MLP neurons of a small language model. Each row is named by its layer, matrix (up: input weights) and neuron, and shows model dimensions 208-303. Each number is 50 + 10 x the weight over its row's rms, rounded and kept within 0 to 99.
Before each neuron's rows, "fires on" lists the tokens most often at its 100 highest values on Wikipedia text that the model never trained on. A number after a token or word is its count.

fires on: "ut" 19, "ther" 12, "ne" 7, "er" 7, "ime" 5, "us" 5
L4.up55:55 63 72 50 37 67 50 46 48 43 34 40 59 35 58 49 41 42 55 46 36 44 32 44 51 55 32 44 63 49 59 42 59 48 73 55 57 51 63 60 52 56 54 63 58 52 53 33 34 53 65 57 52 61 57 50 58 53 52 58 50 61 64 33 42 47 56 30 50 41 52 60 50 52 52 56 44 48 39 48 49 46 51 46 57 54 54 21 40 47 52 48 48 61 50 53

fires on: ":" 35, "'," 12, " December" 6, "ia" 5, "ian" 5
L4.up1140:52 52 50 44 54 47 47 53 52 47 46 36 58 43 47 62 49 45 55 39 63 57 36 51 52 56 65 51 40 49 43 49 63 45 51 43 25 65 53 55 44 46 51 56 48 51 53 64 54 42 43 39 45 59 50 42 55 63 73 47 46 56 62 37 43 36 65 59 43 62 65 69 45 60 62 53 47 58 43 52 54 30 36 61 44 51 54 48 63 51 41 60 47 40 48 49

fires on: "e" 26, "or" 16, "ute" 7, "ore" 6, "ission" 5, "in" 5
L5.up664:61 58 67 47 62 41 54 57 37 45 51 53 54 64 56 51 59 59 57 57 52 53 38 51 52 61 48 28 47 38 50 44 47 40 58 53 40 45 55 48 44 65 58 44 51 43 51 45 40 55 64 17 26 51 53 40 53 50 51 32 39 51 59 32 42 23 53 54 27 34 61 47 59 55 50 47 60 50 53 64 48 38 72 58 46 42 42 44 69 55 59 56 51 74 59 52

fires on: "or" 15, "ro" 12, "r" 11, "our" 8, "re" 7, "d" 7
L5.up1736:55 58 50 52 51 52 52 50 51 46 41 66 59 43 48 49 49 42 49 29 52 53 56 59 63 48 42 60 49 52 65 65 53 58 54 44 57 53 59 49 48 57 54 51 72 39 49 46 54 61 50 38 71 44 53 56 50 36 40 60 51 57 38 37 57 33 59 46 43 55 55 41 53 65 66 43 39 50 40 40 49 43 61 46 59 50 60 42 41 42 46 41 41 67 55 45

fires on: "aces" 14, " Championship" 13, "here" 10, "ours" 6, " Gl" 6, "iver" 6
L2.up828:30 49 48 43 59 46 65 29 52 41 47 67 53 46 42 38 55 46 53 62 55 36 40 43 51 65 46 49 50 59 49 38 50 28 56 56 46 40 60 52 40 68 43 48 46 43 51 55 48 45 60 35 44 60 48 58 44 47 39 48 44 21 64 42 46 35 50 54 51 56 58 66 63 57 64 41 59 53 55 54 51 42 75 60 52 60 33 37 24 51 38 51 48 57 62 44

fires on: "at" 16, "ar" 12, "h" 8, "y" 7, "old" 6, "I" 5
L5.up939:52 55 61 42 63 44 49 57 40 58 38 51 54 39 56 57 28 52 37 52 60 43 47 35 49 43 34 70 42 58 36 36 63 56 39 41 54 63 41 64 46 46 49 57 52 46 53 45 63 52 62 59 53 52 54 33 51 45 44 44 59 56 51 46 55 49 63 63 55 42 52 48 58 53 45 41 42 37 48 65 46 61 43 70 34 38 62 43 65 40 59 35 44 51 59 47

fires on: "ist" 15, "ed" 13, "f" 9, "and" 7, "et" 7, "ript" 4
L5.up1830:59 61 46 48 56 36 54 36 32 36 49 60 41 40 34 61 45 53 48 65 56 51 52 64 40 57 46 42 41 54 44 60 50 66 38 68 49 48 50 31 55 52 57 46 40 50 58 67 52 36 52 44 59 53 29 30 49 44 63 49 34 43 48 42 21 45 63 59 56 52 50 31 55 45 40 55 54 48 46 64 49 54 65 38 57 66 54 52 64 39 36 58 53 44 50 53

fires on: "is" 17, "us" 13, "an" 9, "ion" 7, "ian" 7, "d" 5
L5.up1909:45 46 34 39 54 68 66 51 49 46 59 49 48 58 42 62 42 70 57 49 49 62 39 49 48 70 53 55 38 51 28 57 52 47 56 37 54 44 48 61 41 58 47 62 60 58 46 41 45 54 54 65 58 64 41 66 52 38 45 48 53 33 50 49 44 49 46 53 44 42 57 46 49 44 43 54 49 64 25 41 37 48 44 42 41 37 52 58 54 59 50 49 44 42 51 49

fires on: "°N" 17, "ross" 11, " follow" 9, "ar" 8, "ole" 5
L4.up1830:45 59 48 73 34 31 50 65 58 39 63 46 34 47 50 47 40 50 61 44 46 51 39 44 66 61 58 55 50 54 47 59 48 44 71 55 41 45 66 65 49 35 20 66 54 53 52 28 46 49 29 42 49 38 62 54 68 66 32 63 38 29 26 32 67 51 27 45 45 45 42 55 64 44 47 41 51 44 51 39 58 30 46 41 50 52 39 54 67 53 50 61 59 60 41 49

fires on: "iter" 14, "ards" 10, "bum" 9, "other" 9, "ya" 8, "ects" 6
L2.up586:64 63 40 52 73 53 45 52 46 62 46 49 48 43 35 49 60 48 54 53 40 45 53 66 60 54 44 53 51 44 72 50 40 50 32 42 39 39 68 69 53 72 42 40 44 63 45 59 66 84 51 46 61 44 53 45 54 35 47 63 44 43 39 78 32 35 29 60 42 45 69 38 59 73 53 48 56 63 36 32 71 48 56 39 54 45 65 39 41 55 45 52 47 41 63 44

fires on: "d" 17, "ur" 10, "n" 9, "om" 9, "ord" 6, "ions" 5
L5.up477:50 31 65 63 45 63 43 41 54 47 44 55 73 81 40 50 42 38 51 49 47 65 69 44 47 43 41 44 58 60 30 60 37 53 57 53 75 56 49 57 29 49 37 49 67 59 48 55 42 59 43 72 54 65 57 69 49 53 60 43 63 67 36 39 56 53 55 48 40 59 68 70 51 45 60 60 45 37 44 38 36 57 51 62 69 58 63 59 45 47 45 44 45 43 61 56

fires on: " cont" 16, "oint" 11, " desc" 10, "resent" 9, " County" 8, "ries" 7
L2.up1439:46 40 72 57 47 57 46 43 54 47 61 61 37 50 57 47 62 57 31 56 45 36 66 52 52 46 45 38 52 60 61 38 58 67 33 54 43 42 63 39 61 44 64 64 49 52 53 35 49 57 51 58 50 17 48 51 58 48 54 48 57 47 63 31 33 57 49 40 50 59 44 57 70 36 51 39 35 37 29 42 49 48 48 40 37 40 45 51 41 46 54 75 55 48 62 53

fires on: "it" 12, "ir" 11, "il" 8, "ap" 8, "ail" 7, "ard" 6
L5.up750:57 67 35 53 59 52 53 58 47 59 48 46 54 45 43 48 37 55 54 64 30 49 46 41 48 48 42 47 48 39 49 67 47 58 65 50 58 48 43 32 46 61 42 34 67 58 48 37 47 71 62 38 34 60 37 47 49 42 40 53 47 58 43 54 45 51 56 51 41 54 68 58 60 34 69 50 48 23 44 46 53 56 56 49 54 44 55 38 39 61 46 51 39 54 42 52

fires on: "9" 15, "ain" 14, "ad" 10, "ill" 9, "8" 8
L4.up1251:57 56 30 56 61 58 41 49 50 42 51 48 64 44 48 52 50 59 60 39 39 69 36 50 50 53 21 49 43 52 52 52 55 50 54 59 71 63 49 54 50 55 71 45 66 43 46 62 33 57 64 49 43 73 59 45 60 50 54 49 50 41 37 49 31 47 43 48 28 55 61 60 46 40 63 66 56 36 64 44 82 39 51 56 53 46 45 45 59 54 51 43 36 53 47 58

fires on: " ch" 18, " Hall" 11, " elect" 9, " building" 7, " home" 6, " commun" 6
L2.up1457:60 51 31 24 59 46 42 60 54 47 30 27 60 53 46 45 56 48 52 52 65 69 51 51 39 42 67 49 48 39 51 55 34 42 52 37 67 65 59 51 51 46 51 47 57 45 44 53 59 37 40 41 47 56 56 34 41 72 48 59 44 52 65 44 46 68 62 70 55 78 45 44 62 55 56 48 50 38 59 56 38 46 45 57 61 44 56 47 55 56 49 52 36 44 55 62

fires on: "it" 15, "se" 9, "ot" 7, "ak" 7, "ict" 6, "t" 6
L5.up1521:39 45 26 53 58 34 35 76 39 34 62 54 56 48 44 59 57 49 58 51 68 52 55 51 41 46 50 45 51 56 62 45 59 75 45 49 56 48 52 38 51 42 41 61 58 41 44 30 48 65 37 41 53 60 55 43 56 51 50 48 71 40 43 57 46 55 42 55 49 55 47 60 78 42 46 45 24 52 60 35 38 43 55 57 49 56 43 59 60 29 55 47 51 44 37 45

fires on: " system" 16, " game" 15, " design" 15, " Afric" 11, "irect" 8, " history" 7
L2.up1391:60 54 41 29 65 49 48 60 41 68 46 58 68 55 54 46 60 45 30 62 57 50 28 43 48 39 70 38 53 47 53 49 42 45 66 41 49 54 54 65 68 44 51 55 28 49 62 75 38 34 46 48 46 53 54 44 59 33 59 47 62 36 49 54 56 62 55 34 44 56 58 32 38 61 54 41 41 43 62 48 45 47 62 66 50 42 57 47 59 49 50 36 37 56 54 62

fires on: "an" 16, "ian" 14, "'s" 10, "al" 7, "ines" 6, "i" 6
L5.up414:60 43 65 42 57 51 42 52 41 61 28 45 29 51 56 54 58 47 47 65 67 65 53 60 62 51 44 45 39 40 54 55 46 61 29 47 57 44 41 49 39 64 72 55 46 57 33 52 35 55 58 53 35 48 51 57 32 62 55 61 46 46 57 52 68 40 56 44 68 40 55 50 50 47 63 60 45 60 46 53 57 53 71 48 37 28 45 47 50 54 50 31 35 57 55 50

fires on: " However" 12, " High" 12, " English" 10, "97" 8, "anguage" 7, "cept" 6
L2.up267:31 47 63 52 66 44 34 52 59 44 54 61 56 49 52 44 58 35 48 48 51 59 43 49 46 61 49 46 66 50 41 44 40 35 41 40 54 43 60 66 43 37 38 52 47 46 72 68 41 39 62 41 69 68 53 44 63 59 48 55 61 53 67 55 50 48 66 38 56 43 45 48 43 52 46 30 47 57 54 49 53 70 50 47 55 45 48 49 72 61 54 53 43 32 53 70

fires on: "+" 22, "ze" 13, "stru" 8, "ole" 7, " place" 7, "ality" 6
L2.up454:43 62 44 47 53 67 59 43 64 54 43 41 65 43 57 41 46 69 42 44 39 38 42 52 36 63 66 42 50 68 65 57 55 59 69 34 74 42 36 53 77 44 48 54 58 55 37 45 32 56 46 39 43 51 61 38 44 53 56 44 36 31 58 57 58 51 35 40 47 45 62 53 42 47 51 37 53 44 35 50 52 50 53 45 55 69 59 47 62 59 61 53 59 35 50 83

fires on: "h" 21, "r" 9, "ar" 8, "it" 7, "ist" 5, "our" 5
L5.up224:46 60 66 50 62 45 51 56 51 50 34 57 53 48 51 47 38 44 44 49 35 52 45 55 58 48 63 40 47 49 54 34 50 29 56 35 52 58 47 60 44 35 59 49 55 52 46 39 42 46 62 62 50 53 50 52 58 51 28 39 59 69 58 44 48 36 58 44 39 45 46 53 67 58 70 56 49 46 50 63 37 36 45 58 54 44 50 41 52 42 52 30 42 43 73 54

fires on: "it" 29, "ir" 8, "ar" 8, "b" 5, "uro" 4, "ut" 4
L5.up1280:41 60 26 41 58 69 52 39 68 46 45 35 36 33 59 63 49 55 47 61 42 41 61 39 57 43 44 38 48 38 56 50 70 49 51 34 59 66 62 34 60 49 56 32 40 43 57 45 34 53 47 56 54 57 52 43 56 42 45 51 36 57 57 55 55 42 49 38 52 44 67 56 53 46 59 50 54 39 47 51 37 47 70 32 44 52 55 47 55 58 43 59 45 62 62 43

fires on: "t" 12, "'s" 10, "i" 9, "ile" 7, "ough" 7, "ained" 7
L5.up1232:61 27 50 48 38 58 32 37 53 52 34 24 47 49 47 50 45 54 42 52 71 47 38 45 44 53 44 45 47 64 58 34 48 31 27 58 46 51 42 45 47 47 62 44 56 72 48 56 44 64 43 46 46 51 42 44 49 50 77 59 38 48 59 54 55 56 52 58 52 57 44 47 51 49 51 59 45 44 47 19 62 40 58 46 56 51 44 47 58 69 47 18 42 39 57 56

fires on: "ac" 17, "im" 13, "re" 7, "or" 6, "ak" 6, "at" 6
L4.up1881:59 72 47 58 47 55 46 52 72 33 35 59 60 42 41 35 53 51 37 43 37 39 62 57 49 68 42 74 45 46 51 41 57 60 54 56 30 53 48 65 47 45 45 53 55 54 48 64 59 46 51 60 48 38 48 50 40 36 39 57 37 50 60 43 65 47 71 51 52 52 59 35 54 53 75 26 41 49 55 69 66 39 37 53 40 49 50 48 64 57 44 50 31 40 58 34

fires on: "ounced" 10, "eries" 10, "ollow" 9, " sim" 9, " same" 7, " season" 5
L2.up968:47 45 40 57 49 60 54 28 55 62 30 66 56 60 55 51 60 59 54 59 42 40 64 70 42 48 51 38 51 54 45 48 28 30 43 62 56 46 34 42 49 57 39 45 59 61 32 44 56 49 45 65 59 43 57 60 48 43 34 42 43 44 47 71 44 48 40 68 56 48 60 49 51 50 54 51 22 53 68 52 51 61 53 46 58 67 43 31 55 48 25 47 61 41 45 63

fires on: " there" 15, " do" 12, " United" 10, " Austral" 9, "ene" 8, "iber" 8
L2.up1183:53 62 38 54 40 47 59 51 54 57 46 59 46 53 37 43 54 75 50 53 48 42 53 38 50 62 48 71 51 46 54 58 31 53 72 43 42 45 53 50 51 52 47 45 44 51 38 43 44 57 37 45 46 56 35 40 54 48 39 32 53 63 42 50 54 56 58 54 59 62 37 60 52 58 56 40 53 38 34 38 53 38 28 44 36 34 50 53 65 41 53 55 38 28 59 49

fires on: "In" 21, " The" 15, " took" 9, " called" 8, "-" 6
L2.up1393:55 51 49 45 46 70 67 54 54 50 57 44 54 56 59 46 57 72 42 54 59 51 48 56 48 61 43 42 59 58 60 54 64 39 39 38 38 35 49 38 61 57 32 39 33 46 35 51 60 43 28 38 68 63 50 60 37 61 15 57 46 42 61 47 50 58 51 39 35 51 33 43 64 63 46 59 66 50 40 54 40 51 51 51 42 64 41 55 39 40 53 36 68 37 48 43

fires on: "7" 16, "6" 14, "8" 9, "9" 9, " career" 6
L5.up222:45 43 47 47 47 42 50 47 46 50 63 45 54 36 64 64 43 52 44 47 31 57 50 55 46 51 46 45 74 66 46 54 45 44 69 69 50 67 51 45 45 52 66 55 54 44 42 50 36 45 46 69 54 52 41 53 51 35 53 59 39 52 63 51 54 45 43 58 37 47 68 76 53 53 54 71 60 77 42 40 56 45 66 59 64 57 56 41 55 57 60 50 60 51 54 61